config.yaml
d_model: 384
n_head: 3
vocab_size: 32000
norm: "layernorm"
norm_place: "pre"
tie_embeddings: true
init_std_o: 0.00302
init_std_down: 0.00302
schedule: "wsd"
decay_fraction: 0.911
seq_len: 1024
train_tokens: 427600000
steps: 7358
dataset: "wikipedia_en"
MLP neurons of a small language model. Each row is named by its layer, matrix (up: input weights; down: output weights) and neuron, and shows model dimensions 192-319. Each number is 500 + 40 x the weight over its row's rms, rounded and kept within 0 to 999. Numbers have three digits each.
After each neuron's rows, "fires after" lists the tokens most often just before its 100 highest values on Wikipedia text that the model never trained on.

L4.up629:531472464521489453481475527527611500462469553511558524476495527534433482417555457509537516466521509453549538479435539513452452429549453490457481519490463521508486436547545454506461432500466501489515484463469473559547509530517529470446507483462485507453543463497465489510500528483531498437535566428503455439480503459491490547498453489537526440522538564461501516515519489478512530515431
L4.down629:432482549494474542558518519540556500541505487481566495471469539558513462509453483474564438527522518438538482527376457530455470453491454489552590490478500502461508552477518457510496552465494496466482516504456533464568536415481467476465521414478469520469438437495490468556565494513469438524470404468502510426478453477504528473509525525495482515541544550480562528526480520502492518501495
fires after: " ", " \"", ","

L6.up141:498468468527522421542564489476480463494486528492473505444488438470497492459497569577530442535519484491525553494590538456436495460566474487502529471543496534431472460455515578512476396510499631515499554474501493522450515496502450390495445513463503502519505502483451550500472484589515493454477520453549458563532476616502530465514478483568476580524485502471503563553542493510473447515437
L6.down141:464473530474540493537478490536410508499491492568536434528524469455527437489502499507519427565453461430505525428511470572464563536507491547442537455520469449500553409556549504499482426520531504547506562528499463495489487542495445494499522476467487479496513476513546538509476544522463476576455481503437488472489496500480514536509509595463471512460459477471532490502441565492502564519458
fires after: " as", " a"

L4.up704:466453580493470503555450508515461500457442503492529430533472424548441487521473472531448476476504531461533483496473501516523456457479498486471488582551513552510501453493587498467474477543500486489502516464637492469515552510391522477533511474509496468459523531556486453519511510519498446551494573479495480539516484471452546545456542504551510437522464469470455543525540564436453538497588
L4.down704:517504569485476359511472520497564513507468493578455517502480476513503545493533536441542560505555484554454467524486475521537474498459538476537437502510425569520471471521498491427513502420408470474468545477523564490516469440467533531414573510511493458467543433491455537519529502545426478445489476473486471496542562535410526491488493412519475530523489498444514496528515472493467521486542
fires after: " a", " A", " R", "A", " 3", " E"

L4.up106:598476542588459588495550549453473538560449460472463513549529487483433495524530432498488497542527492549510487521525412545522482488514499537497439505469500467565512562659496510507535555488493461436494491425494472468514517560483460451534413532473446463472517546491450471491401446463457432522548472513513531513472508482539444496440463480509561509567461604579447485551568483509458475517482
L4.down106:511430509465499490507473516542506523527409503543423499501467518478531464519500562496517445631439515506415553515470516477535464587530498451545482474513513462463457487480527469522577473543442549535433489496468477474509543563595465531527526443481550459531487493519579536551486481454413476455497550447521460489473570537497520533520489548522555533496531491577484578468528428517522486517499
fires after: "\n"

L6.up1114:433464536547456466515480482501443392481499495534514501471451536496536474483530573506573492452396410412446596443454514561484412458465512546502502487551507495576447510454479476478536477469605471547481518534584488530518532453484539525530568479490561495504535565514522528617498498468549462486537452474519519572460475479554434552512499403513546489511490449473483499465516503530591487572500
L6.down1114:502500496482471455489432525548552472529463540442493510529464542458541520507464493410521454530499480542507463554535538523566537475559447512488520550491434499444433504476546462488536501502470468456431494425465503476492515569604506582480479601499468532506552540502414452517499522507435490494541540499474508595493505585450433527476484510542465537450445530519449570548515524544484512501517
fires after: " in", " on", " at", " the", " to"

L6.up1822:493494510568490485518506531449516461553493529492521508512477602471486427445526512504452464482515513549475477435467506544520437433532560464495452533548512511481500456492505517524464578464513453569490484499485518496467531502441512532432551494500482519527562385532647434547499520551490525460508496451475416453511508458415448515539457492529424544477491423513502502491511496517560507479411
L6.down1822:522498456513440458494504495428472494474556491514558445521468465451486461489456573547481496497525503536441528515463502593482543427436518463470532513501463487533484457553478481462510456528565545470539530488470489540528543501508460496497545561453507495563477510518501504505544515497492516471493532456427473524490502456479422464439537486520486474484575518461497538559486482514622500602493
fires after: " the", " a", "-", " to", " A"

L6.up1826:517478512477519508405489479551444496492465520439508506463532482471493553509452476478496463500467491529492466534472597493454427489503517521461541550499429509464456453533531490510435487566492421471479450437503535532512430522494504524536543502533495457533526550598523503484502526459547536516488549482487491543541522513549470528572478458516477499548536531566530475516445422459505499483511
L6.down1826:532489547549548454439527531517461531523447557492430515490506430506606496480459424532517446516560538521573440523535444477558444494482512505513482499516551443520452531492451452467556516483475459533543506527497439489445503519540439483508499565488505416416493507559485483447521500528530432490571511473492544520513536451537532501491573496437550513476476457492470463503543420471449509580483
fires after: " and", ",", " or"

L6.up1628:558466475526442493534517522453578546477484481500519555484449527500462488432446514509471480420444472536548537472500445512502468489488479544497525499493393536532471435475516550499447489485470507548515556459512397527491464454512477543611536541494532565504495535479459425433552536514531485558512558490500522542509427562499573438479537445483495525493452485424429469551494556485550434547511
L6.down1628:437522537550478510499573506553519481442451515521499458526473513498482466514477465454600538536526483517503499540579450546475542518523500486474498532492429458575511504440557510458454590569514502543513474539492475499496497556486539529528445510466475502426508529560560506521462539497507525569441509443545521534493536507563525451524492511435474540426481463542469489519445592494559451497475
fires after: " |", " on", "On", " 6", " On"

L4.up1255:529515512467509530462525480537488532530533443534544545455451425481457475452487422545565430474438515503610542552484481537490455512507476497511508421468492527501468491483552545503512470556552547445476444486485416514438440480497451461492446509509442478417524529526478564509436537502528497512475452461479484522535467453466493538560539503447539474536562512541414473517501563523489477454468
L4.down1255:512491403524464561575434440528554542479513531518513454504490488518468496437503393535499505468521485510500572488397500505479476445575483561454456492496516489526492560534481464556510449540544443513505539498505490527511485486432489467519512528484449474483501553506458552506490495502443492493513466475509450482493502479494440558528542459530466497454433478477570547491515546492491506456491
fires after: "\n", "---|---|---|---|", " |"

L4.up968:515410553463516559526465542450472478561458405443550473486496475451505518457502525460492483529535521494506528533513441433440490503559403554461485501470534475446485506497477462504446438488527600432505503518502500484507492521462460410479545464545573562530486508499528433479552488436524506408560529513591504454506550512423490547451418514469497563439509434519481471581475616491530491445423
L4.down968:580483449542545527476483528536448558469441476455507475467496478544562445500499525465436511584538490533487538511507411490517425588582553463464510542494479523589446492467417501491562451470466591473550523483470496511533489514478454558461505466519587523527455476524472511533525439453498490460487492556470496526490471517492503480505518540525488551483469469500501476411490551506513487480499
fires after: ","

L4.up873:451502514513526492475467465503564464449438602477501509564526452408523542467621516549525533469513484509516580444509500482524505529506470557492374533525512480541473447515464497446497489475508506470441470479450505476530459496480536504464567470499550505425502430551497565486433524495550506482597524449558525505430451560500530488609471451516487523489494545533441454515483493563527548454498
L4.down873:509571496523450527542485445493509507511438431437486549494532486527556474422499476564416471503520446553482529512512532506511524496455462517501469487510533483516552541529526478450517542504499537476480467543526469473551502459536533491470492473571456494488481455577427470554531517489514454470498504581477540519498508481500549507465394503445505483477555491433519440475434567515560430453465
fires after: " ", "-", " \"", "'", " ("

L4.up145:428467469472518511524479532482517393483465473474568438530539563448516480431489475409477483453597547469466490425515534497560478577536564477493414554480453517521514534525529453512471535450467572450560461438543434488532490478524572491441507491457480512515545523542502483440556432489466514520556481492513471473530526543579554502477505471527503489543499495529487522495447487493498553524523
L4.down145:473486457468494481552519476447522555512485437438505532537421501516532545498522525524487485470510557552440566493589402521451539541495560478483574478435561518540465483477518585489505517542441433443514514573492478433536443521533495537502537483484421450545488538491461516529512575474478512534477533468501402567519492493485460444535511452457426519433512502503532538499547526514420559486451
fires after: "\n", " was", " were"

L6.up132:405479525523519489538508502441396518445548553419461532424442504514419470473404501580483394518476476510514467481487542520493464548405514479391607475480483419528529553535470583518540561506485465487504488506473513487498479511474454507513496524489431520449469583502544539513540481490546511506584497521453453535444429508574434530563520518451560451484481472544480427462454526578431535477519
L6.down132:549425507494513513514485512539563422474520527523441502443540482459560487516554498537478522407556518460526486567431520539542506557501469501404451506484402478505431509443497510549514557494473519501492495551509520403491565456520475528423490499450477450451529542535460497471519575572543516574497547503419485460474463479467476469448542504562490510443522547577461554517503493528503466470519
fires after: " the", " on", " from", " (18", "On", " 28"

L4.up1422:528512420523432507468510410448491537556486506518554457429534557477497453484478498428539434503450508496506421511489482544525457479509514516503491519553522563445394541466539551488503471496539552487474430524515458481520479510508470544558509526473497521485507486571520502489481495488485429492507498439512565448537466519454479530491561446475584482478482511563447442465524498470479495481476
L4.down1422:481519501463455491427483531517593468517504504545542496578441472476519556466494504442486527490519517493510529494501487552526489513527449483548425504498476549516401561565470571503449446508436550522449528564471510517458551494449443509434490515478474449506494575511436499523445566418490450482538531487554557514460457497390459513538400460507458510477544522528463495462454521555567458474502
fires after: "==", "-", "===", "|", " |", "\n"

L11.up782:468561582533590563498567467498494568505465469527453495474527452539406397511483492457503498493458551587445493482437490478529528525501479525510554455485571549472486522488481474501473481473538472475470487470502499516515417528522525526548474468606480574535571480517486530562498479441435566487484546469505541474421497537484453454480491505483471543583487469579510419447408461474572451430468
L11.down782:475488484454545667484585459460505448554475466516570499492497468518459570511453515518519514529478597516453416519543404502478549510458556467409533491439510451536499514447544559513483530486538447493535473450507415526438452530442422471545448549544472476464561478450515491490484477438471529469529481508488514497504464538500459572459497495571549465487457525588588525469495488508562460528548
fires after: "\n", " |", ".", " —", ")"

L6.up864:441517480504513561498489577489561570525521619507511499510553472491480495479516475464497480464533477526514464526465503456490486518482533535484477574545556485501486497537555533481550486533519462498554487472475520547616559553480546503520496506561546463550488523484493461522447522458463518480462479511543494531483526526509420479491447544484467479475526530493415474528503522459490516510548
L6.down864:482540517508511480453484487422467442485486531549490501494517439491422497531503518465481514505565504523595508543515481615535458485509521492505550449532493441436517438451494514528492487519535582471486505438495523561482514496491438474483478471476550510486485458492545493476476499481447488410537514525509505492523470448516486558505445559430468507545489477444540500501461583532482437515558
fires after: " the", " well", " and", " rather"

L4.up1389:505445534465479472468549516459485558504553505476524487518448446490494488499577523530453496468555498427498495510443497452505463467516496450444523525472518524479523506490465485462507442503537408436511467461540493444463457523520530499465565540545497559483526490472463462513568508484499485512516490522437539531630521441502501513458514421550487527573462493451486500482464523481489455471428
L4.down1389:485461569542497488473486508468543588541478593510504507448499477475598521513481456581433523496617463490537436478481448449429461493472494489505561476522511470465503563472506514517487595597476472515520418482524526479603478458472450514479499515449504470491533413440472505493525506516440477543590502532476530448460525424430484481506503498497484513483450508472474451485554504487442538494485
fires after: " a", " A", " No"

L4.up380:556515426485450608468486442541538511501513527475493494517454488475453507501551406477538383468451520528538424519500500504542469542493498467538564477449540521505526551554503489480492542487543468494554453500504470522501444531538406492506432537526460559436515487513501597510541432464527463455552452483513470469523474492539474553593609444499487456519474599433517503483553545509514478507480
L4.down380:509518506536459511473442542497517513467530549574540430549488540554516494458538422470570517461578506573462541436496543552463548574480532484550520508551450585533508498509499472509391495499494562559567525573492532526535416476480531453445475505503452450483515473475501524587522521538455522489464533467533467520485590420482507526519530452460471539435480509453556537543500479540520471427542
fires after: "\n", "-"

L4.up1470:611521450529522561498519477466639532545454481544462497522519526539507530509489473498474537496561500508508494513501481479554425447557499515567498443434533482492413490447555510445557490471455535476489569502569495512442453495500519550412530586541468474554465434510512518528550468531453448498525518440545531498499472516490502486553545495495455514581479489561503456479545523525513491512502
L4.down1470:523539548463442457444508536553461501450567507536585410505515470543489435477564501507524501447481516513501460537517556489519491457491466492470509567595485485514518524489504492504461480527456439410473437519501522500474527569476451539471531481458486479431522504456465457439491522524515479441483494550545508493517556523487405509555455502507542507502484521442455544444508520534553468533489
fires after: "==", ".", "==="

L4.up95:470450500573538465426478523472574478507523451456446503515498472523527569430478451473468488456501492558458551490464485492509479482463530552494447469458532552469563467560510538487564548413504515419500496469535504485524500477537461482532566500542487503514489446471482444479463506438469504473548455505592511495492477505468489534463506377475534528505540492514423479509545532508543493413559
L4.down95:486451519531533496524517484503591500483536491497498493407472519501492532503475444405586493460467499457479480493516540547488459544531470492484462578462480465505465517448530493485497562556533503497459472454458520476615507482498511447559508527445505458521441448451461505545433558513553513528469564485466464519524587528467405529512489567485553590514520495470523434507487526517500436562509
fires after: "|", "\n"

L4.up1573:487494519519527493557480530563452528491497520563551531480494443462437537414531455506462518520558524489546547517452439569464491492532460435530516457481583456421440433593498524554471490434440527449492435524510501443476439525482498416546553464480485514512509513573472521509451471452500479416508526444503450519500475501473458494555511484552539580489503611543540483469580510447530539513470
L4.down1573:429488450521482517576452473496496489514466507479444526509452491570525524485482430514533508424529494507441474551561537559498564516473495508542500527525387549523523527441473503440452572502587491465569512542482546563510532488513539504493475549490510524447423524545464496525461484520437481512481460478452569490484539602539540509518472510468562421508585456412488527521512504476521456545500
fires after: ",", " and", "...", "\n"

L6.up220:512449422497456565528462487484517542549449467457440492468523509533444457528528523498554517531519546502503402493515516478512511453476440568516467469472488560533409563494531532528482512546512520491472536491534560526523527441478480522498472497545499486539531558491503460534533462518553495550513531524497587433515521540479494520558491502521523459596484540510506462462434530465500452557473
L6.down220:534474437470412483515490537477470500550498481500516521524520564521507455495537483473440528481476439457516488527494486497523608495457476496466495517518490516538407486506493521427471459505508496464504485511538597488501473456469497547476458501512458463520562557508517465462521441484480469638551486502433534454490550544572511495547484511491479478548541526475483506458488473469534433510620
fires after: " was", " were", " is", ",", " be", " been"

L6.up1332:499470508454507451532567480529495438551483497481496540558410505473510491491492559524551520597429472533467511441526444505520499471488467530475440514478488517511549448572484532548546532494512509509451475493623485456458559476496522506572535544500515573515510499533462493501505491470492472520605467491517496522431449499511421514527522513434524514433524478475462521549480518541452524518455
L6.down1332:453556486495505488479486517476575500487568494612519436537475506529479506518511558469508535457506528520486506532495501528446501537561541480571458444562473495506560348517536509500479534533544501478479478493473529544456457501474421480466473480457514520562498482533524522474496558475449483468517479598435511531517542469528545466358489543542522526456442439462531504470425551498572446495474
fires after: " on", "On", " On", "born"

L6.up1403:479520520495535553512525520500595504486493516531486525535462491422457567588487535459502541489572541491549469470518552454478512451550511519500454487462514489430553509485466480501526495444501450446542439473554539495512445472507519535465491460448458440614513544507464534478515476535480439492488518534548518523515524591548511493480488500475480523450548527483502484481530448455505486555473
L6.down1403:487559493524480526538512555530573540560460493487511489512457493494547556436499500470561520522562486509487448545469519555496461463431439494466480490501486464476541528506498484458502570491499484436513422455535550526444462482492529450516457533495499520463468480493429441469501568564447565449449476477525500563515538499499500517482494477532463577521547451601466525569550475542536518555438
fires after: ".", ",", " and"

L4.up669:488509542432439507483485445408528513466535507493474508532481484490488528482539546487452591481500554488502496509552520515465363505535498552483506497458530558476552509472533457440547515492560442461406481489534496420543557472459505431584512492435455525482608476517537511422508412499486424489484510549448520520508537380548505491446540474512447393552471489462484521515479511531460537577580
L4.down669:449509489529474498557484498595498525565470530501525479495519473464478500473504505476515470475546582544466416524438558499476533440444550504519503472453516490530492506520545482513540596478457543439468509480475469508511543519513437463570467553556518459460504482556490547556585515480504500497451585487416487496446490506406521539515526408501522574446514526467483423526520448419462511490470
fires after: " ", " A", " re", " E"

L11.up1223:489469494483460496554519506571524529469553530568453431473484496564530469526497524476526486447537502506431456497481484485486534516521546557560429521490525520502480440469571457488540485430544484474477445503528518503515484571457451607469509513525534518457505492494509527463481531502497546532504461562530494482521501511582529540514457454464469582544499505485512470498432473449506473441518
L11.down1223:513522502485438512454503485488498532487524437512515510525474482473486493546442488469481541518461529519505522418606500500418567477558549507532502467512566518471462482415486497467465573531477494453543489491537581538566484496540542570474497501541456506450502508491505509472466542500537490560428540440532561555539412478458498554590442436538444462464585535495502416524427530533552589486451
fires after: " |", " on", " to", ";", " –"

L4.up816:492522459521504418534560436488491474476471519516453472490491496498441504544397549558443524500545558462543491521484482536501505555547503508507380538381555505561481524497518563484533585468511527485531454452505547568524510508544495517549503500571431498540530477536469501459508452381488451441503459461551530503483449530495487552487547496556495471511517476525491455463482497546503564510527
L4.down816:395552481471508559525538479496459452496513446444511492460494447453571443459520522503453440518476542432516467489499484535416484516534437522477496484456458499467473531492462528535487611527514540525549553489483474523551486486507458477530524477487564512479477452507490482523450488440495417469519441497441574567528506497470465568506463485535470605525491512470505470586427529525559539490489
fires after: "|", " |"

L11.up37:450534479531500481539488486528487494571596518516446585489442476550488567570466507485535475519427509473446576486571562535478500527456595497470464555491540535469502480523524404498575581476427543470569477449513489507520510524460445503394498578510515484541468526454532540528568504466474512500520478422500466480505464454512443447551478538521509457491509514542478451461481507499491537482542
L11.down37:480443488460509519533496524570491493406485480490466457558442481519479561508491549459447451457487462514548567473529513474473624449494543544470567573467533495445523488563534447535536408487528445500485456471599550463465540433527566499433571528485465465522501540497460502473541494480504524611466520475480460517508493486453479475546453515507488465499500510505483495584518496510520473584502
fires after: " on", " the", " On"

L6.up972:536522440463496494516542482459452524512532465507412506496532490447475511518550559565464541545562596502557551487548490502412477493464490548474515509489464489503490453518452536503418566465496522571493528494491488505510569506505463488450459491448514502535483481485570575477533547491530455461495453514465559490544522501549509511505430458472450558456514427544451504502548473529560496475487
L6.down972:548471483505479574559552567540468518517489404533541533498480526571469583486508501471492464539525565452473509519554543489429522596520559552415512523536494495505462523510566461484467458486478551526436578514506472495458544458483476466402436423472501497394496461526553533552478509472444506515592475461412461455495451491508432498531423516490549510502502550457551464438444500496522546494476
fires after: " made", " make", " as", " a", " makes", " in"

L4.up713:588517538579435566484495421491508550514485519502516507588477509474420601530483432483475502494554504514543486537548460486506437513571509408567553466483506503533522486540512439487439514455510486435557504511535403489535589563528458519478522472460452502501494430525483490458531506432515535521565459541593560490500502551491469475422584484472499527539504491563427441441509515554487495540460
L4.down713:503494517499549547458511527466483487514563454500500452526408518469490488565527546555489492566514492473493452529577535456522448526514493448473499511526527477498466511558561467531545474543454522534488520446487417514423581548544474525465530361503454482421478554484517521559485477446467524504533484484548562491506469531506456510489463484529573452564529546503454521453537415574466451492483
fires after: "\n", "-", " "

L6.up947:483457547474531487470555456511494562507484444440555471502477495401533490552414528457503498552579469484428420490510481486467534492472536531495441485537464506515488511542491467564484516480506501471533479450509550504534485559476386493492452465563516504552521482482469484478518480515566524497542554507471514527503542551471511447508481470455475513476528527509468451497498508487493563569461
L6.down947:593474466573464466504487546461514557490456542459483498514491581482530510553564465557528507535507504460556512485457479531449490514484425488470507466575520471501415541442503520440485404484488496422572533498516502536472546491533473511500485483497535395450485463498496438393516461493522463486497495545467504528515492471428508535478492532512441530439563449516456524530505530549502505529504
fires after: " and", ","

L6.up1189:531505461465503423488473489449511439462533529478444469541446486572453528529473505507475510500469533507433540492468528458441520578429508518494460547539535486545472525493465538510450441488494469516516462491462502551490468438479498483453451537533574473641423494499490503526508491486507456521523514517464438462492453507537511439545550462522407484452503455507485461392404460475486552442477
L6.down1189:506513498437491485526501543406473497494520467497466580498478522518459532493537477500459504479566445475523476469523524489490507546521473489467561459489514488504483499497362529498478441469440476445452484409492558538484460528530495515522465452429519464424516539520526470527552452445517550517476550533517506436541498444552487462466546521506473425550487514523470510519458517527472485466536
fires after: "s", " the", " to", "ing"

L11.up783:503505513455568523468544490485519466546473532464516468518497526510461543559462559474548474449452504495486503542501516524504495534558459506587479461536440505488506411468482505391517566514485510457428513514544444468427505429522467489469479619588439524496570404479489503467496489523461510512480520452482495497537493533483513494529523512431511476510478490508506428520514485443460458522453
L11.down783:442494472433474505505507448534501513510487535467470486511492515483472555483462452547546425459525526552535491489457508536463461424549467520566455535520492508529481498500480553514490499466491510466503454543564445482500478533469509442525481601547453438465485473473462441499508555489513551554539468451552554500440446500506484484523524495472405446486410479521525500570454521447577526477574
fires after: " |", ":", "ing", " Total", ")"

L4.up806:481498522552491502458507455492472501490504527476544500534511509468537435496536469431513493554489500452447584508534513517478476525504515540493522563496485541490491500502450482548506582478431474477472499455552492519500427477540484425557504525475481538517490483498565522549526485504425454496504494430518545523517503532556437418584499471537397471443401516473467502474506524477525496541571
L4.down806:513528531561522549511430451548555497533453519502510496550493450519519459438589511439493535565519480492535583467506442616510560471390561549483481497468514520488486474476463536500513467504525481530502531552497474497492516559517500490544474456474505368517547480557479430436597503563507461523490505465466478451522489561545505537539476506508481540506527534444508502459535558536462503484465
fires after: " In", " in", " to", " carried", " On", "In"

L6.up0:446577547531528440436502506554484553494522541604499575491523536531453558506523426518510533522526507500532485524457510516492429523407448552506491443522449534462520508466467509483503512470496518403548529487593587461438493467564437455541477444484483561500529486496421533456500511511483518488504507528529471480518446448455444483579506465504550468571517485539493416433476519520405579545463
L6.down0:403508455552473430485533625514525495516522480492493492518472500586482501464485554502517530490541398493564506526469493498504477483474491503446496494510457564467536551505554536441512482448539477447477480434520480488505581518534491493533426457544488490513477546529448533473456503455490526509526416441499514509532476521497558504564522522466526553554519544471528511485373505417409457508529
fires after: "\n", " Summer"

L6.up82:506512523517556476518486510524538499507495487541535512494539534530492506477460534417486474469444523441522501498435517499510504544487457485597565543540546496470480533524491540435470416470479553548453544462471427481460493445594467529562527540546412527472476489435507522485547492506522476527463546488526510503470450491486447468599487473557375502539533470416522516555500526506458441630538
L6.down82:514470546494506491489511471501473511433553574549474577479432435545508458464488462483516519524511513497548400429471528516453428565531501490476416517510507493499467533525502541405528452495524488506472479563480440437553490441592552435469509527492555553544462564545440511544511537453496549521473525538541529580490578458478475521567497483474485513498528465441584518535461508562495515426498
fires after: " |", " ", ";", " 2;", ":", " 0;"

L4.up1318:509547487497456510510406608457451509517417482533542505487516488480571516479483536445527497480564542415510499443455503515409537494462579552483516503495513586472494478542489517518532486408474497451430497487515451529442543469508570529503522499466552524506508490526427444509540439464438434546480487520544464470481514523516438525517501484415527517504497494485559497524481500516494522531427
L4.down1318:499464473493505512513475465521482505491503468533524474437536508455465527516521492478503570508495568500541583457549477551500464479462533488497504495468487501580567540401458489523517596550528495510463532548535519459572446523484509522517580528461495436408442516509504526461456483477501471515413520459506442524543510528501462470530513470504474414406442514467526543518447539512547498511532
fires after: " was", " is", " most", " are"

L4.up32:438505493482453510492529476509507514465456512437533437494508520485490450560514470543474499444531528553461512458518516530503476508478491494498438491463533474488513499467475532519484473425496510468426542514465551544462505497485523549578537470486430533455510483528466427479502466505499473513461491469520484527507576511455385585541522510525499474487490471491518496539470499483501479480462
L4.down32:447535542499524522532501477530504495581452523582524488494427559483476451486537485494450440527502537506459443467575527531544466393507474521461565497486495489504503459481571513481474469502463501487492517447503450556447490599486528512516588515450472470520506467463489473524515463495453611486495489564584467493495485521459510477464558493482561450466521478463477456542500430490544531559413
fires after: " the", "-", " (", " in", " Al", " De"

L6.up308:529523528593509527520469499534492493424501490513562557509523524443464535419554482518506530472563514520511506466525517502507489488511477498494511471513511502465496480488472435518447474495518526456540461471508437522537550498542459453534437552463510500573471482534535482414552499531516525450486584477496466491478506514580466507500453456532566476525538534505557539456487520537479445591526
L6.down308:566520445459412525517456505455454438495479461552478497528466497442548466464501511462444481537594529511525469486562497510439499498484551492570518531529545498436536574489469467543540450486447537489574510589524521539544430472526612422502470471535570427593498482512541481432508442492481553507453511495471480479514485537589522492493492493518511519470517508492504522451439558452560398500484
fires after: "\n", "-"

L11.up1137:490507493460439484498487478461514537424544472415563506555473491517513526557500523501534428482499479490502527497492513505514536493538520553484507570507505506402473466482605583510472483503532577540526589489499502423553536494495526534481492558498480437518506517496519454515502534486539441489496498453471464467506474523504478460517469506476489484534407458500497427522519556522525502574499
L11.down1137:506418422485464481552521498573453505511507479500453527512476498475540490513487537435498479427420534532479535484511484434475548520539489456520581514526546528474455552507504414483468454557591560516555580535546522539511503482505562533551538513458515529451496416510474524439507533517429547468557493537446474566520470528510465485503506516468520447498470452526513522550518510477510524481568
fires after: " on", " went", " On", " No", " of"

L6.up1267:445479498483472499573543475457569527441461508569517498533530469468461456461531500458503454491439463550590506542488542444468487437457479570498447534507434456485531532529567501486447493534567484443561539456498501420492525518482471471513463490523465561467584449525526528480599490536508543524550548546506468536443503512438427477539475457515517517476467571496547480495540460472509452534407
L6.down1267:507511490563507520501495494498521499491473432443543565523509511498470473494525496495533506483482455431549515479491476482487527363496467486518433478524497514477542531496505490470408537567546503549460491529481544518538474517436430472359509546527536481478562455528523543513508518482487487523522484500529482480504492472419529557515503518487512497492566515456537524449518514496428510520495
fires after: ",", " |", " (", "-", "|"

L4.up1228:501469510526446563501403524436582414509502490458458527452472469503492525527496454426550508483571549512519528482474507587435483577527516478433530532522498538473554488496487553464537477426409509473492507508574514520481485467488500518448588474500488496528477498450477496439496516462543451508546487456495500429465481478521568471536459474426489500519532506511540481571522500467510549500494
L4.down1228:448513477472536457473524521489510473522496515490526469481503496503464506469470443502499497505469519541487453486514541497521464506402469478509543457428566555495483532441501496534497520481477552498557519518508473383430514506496475511462472530537410480495487485470482530551402513444531461505493546490463447535509516526542481513543491473438521480426509491522563459495476539469518523473532
fires after: " ", " Total", "\n", ":"

L6.up1444:535560526449492472494528513530512512486457495481532569555491481368498549509456487491485568473601497489443497513509506495464476431510523568487575522455463483495483458483478486485573487454477565446520436492553514522500538454508490565445489492489457471486537510506507609441514533521547501470501470490580494540564549608546465489507523389540580586510442541480523419496421582544465497581511
L6.down1444:451517507470483411454554515549455492506422470449474432493506539488504519486557516502496476509505477495424463474547528462553555513510506597482523509489546451507479517459498561462493537475430499539495512537535506480513482522496481480453452447532480414543504603514462537453539487572482488398384525460467589533582583573531515482599503467512543493481548501539533475538480579508483448548450
fires after: "-", "\n", "|"

L6.up31:482437509559412540472530562500550554482486476482567456486554478531542426490575512501484510529556450517548514499470496506584490467544484527463453477531539501543501560539607501497529561542466600547469436577491477525484504501475469441596431604469520488570512524534462379478413550427442477439493509452492486482488521530454487398524521513531472503466471483535488467480529487490585434503466
L6.down31:559463539468496482411561515461547489527549512479455472520527484482482501539489437479523544491468516505562486504499428413483442526520416563541439475479440553490482457541424394524542542552509529553536465543525547545476512471565520492512504529509506466445485513552576492522442531496480520503478574495519531471529475466530471488539513487568528504459591539532493553428437537497557505463451
fires after: " |", "\n"

L6.up213:493517512476570519499505575537550510547501497486498446509491528478473490536494544519481529515524508454498471527469475523503483476480406559479482534483511496489467489488522559461509549414511450456475437521507556435500505529497491451595503555508454490547555502456468492509570524476558440477573430497587516511529576532479460451442536421500496459511473532504457529479494512446430549496443
L6.down213:563375502447521474409536488511462517537455424449487378495556449564559546500499481499507528549492475454495478473469456563484538453461520596575519498555491512514450560510525493488519490500460483495441541475527579429501505553484509484559503474533531477475508537507482533514564544529493482506460469485528558529506513562439474489543541503495510537447519562527468488459444468485540525467475
fires after: "\n", ".", " ", ";", " |", "|"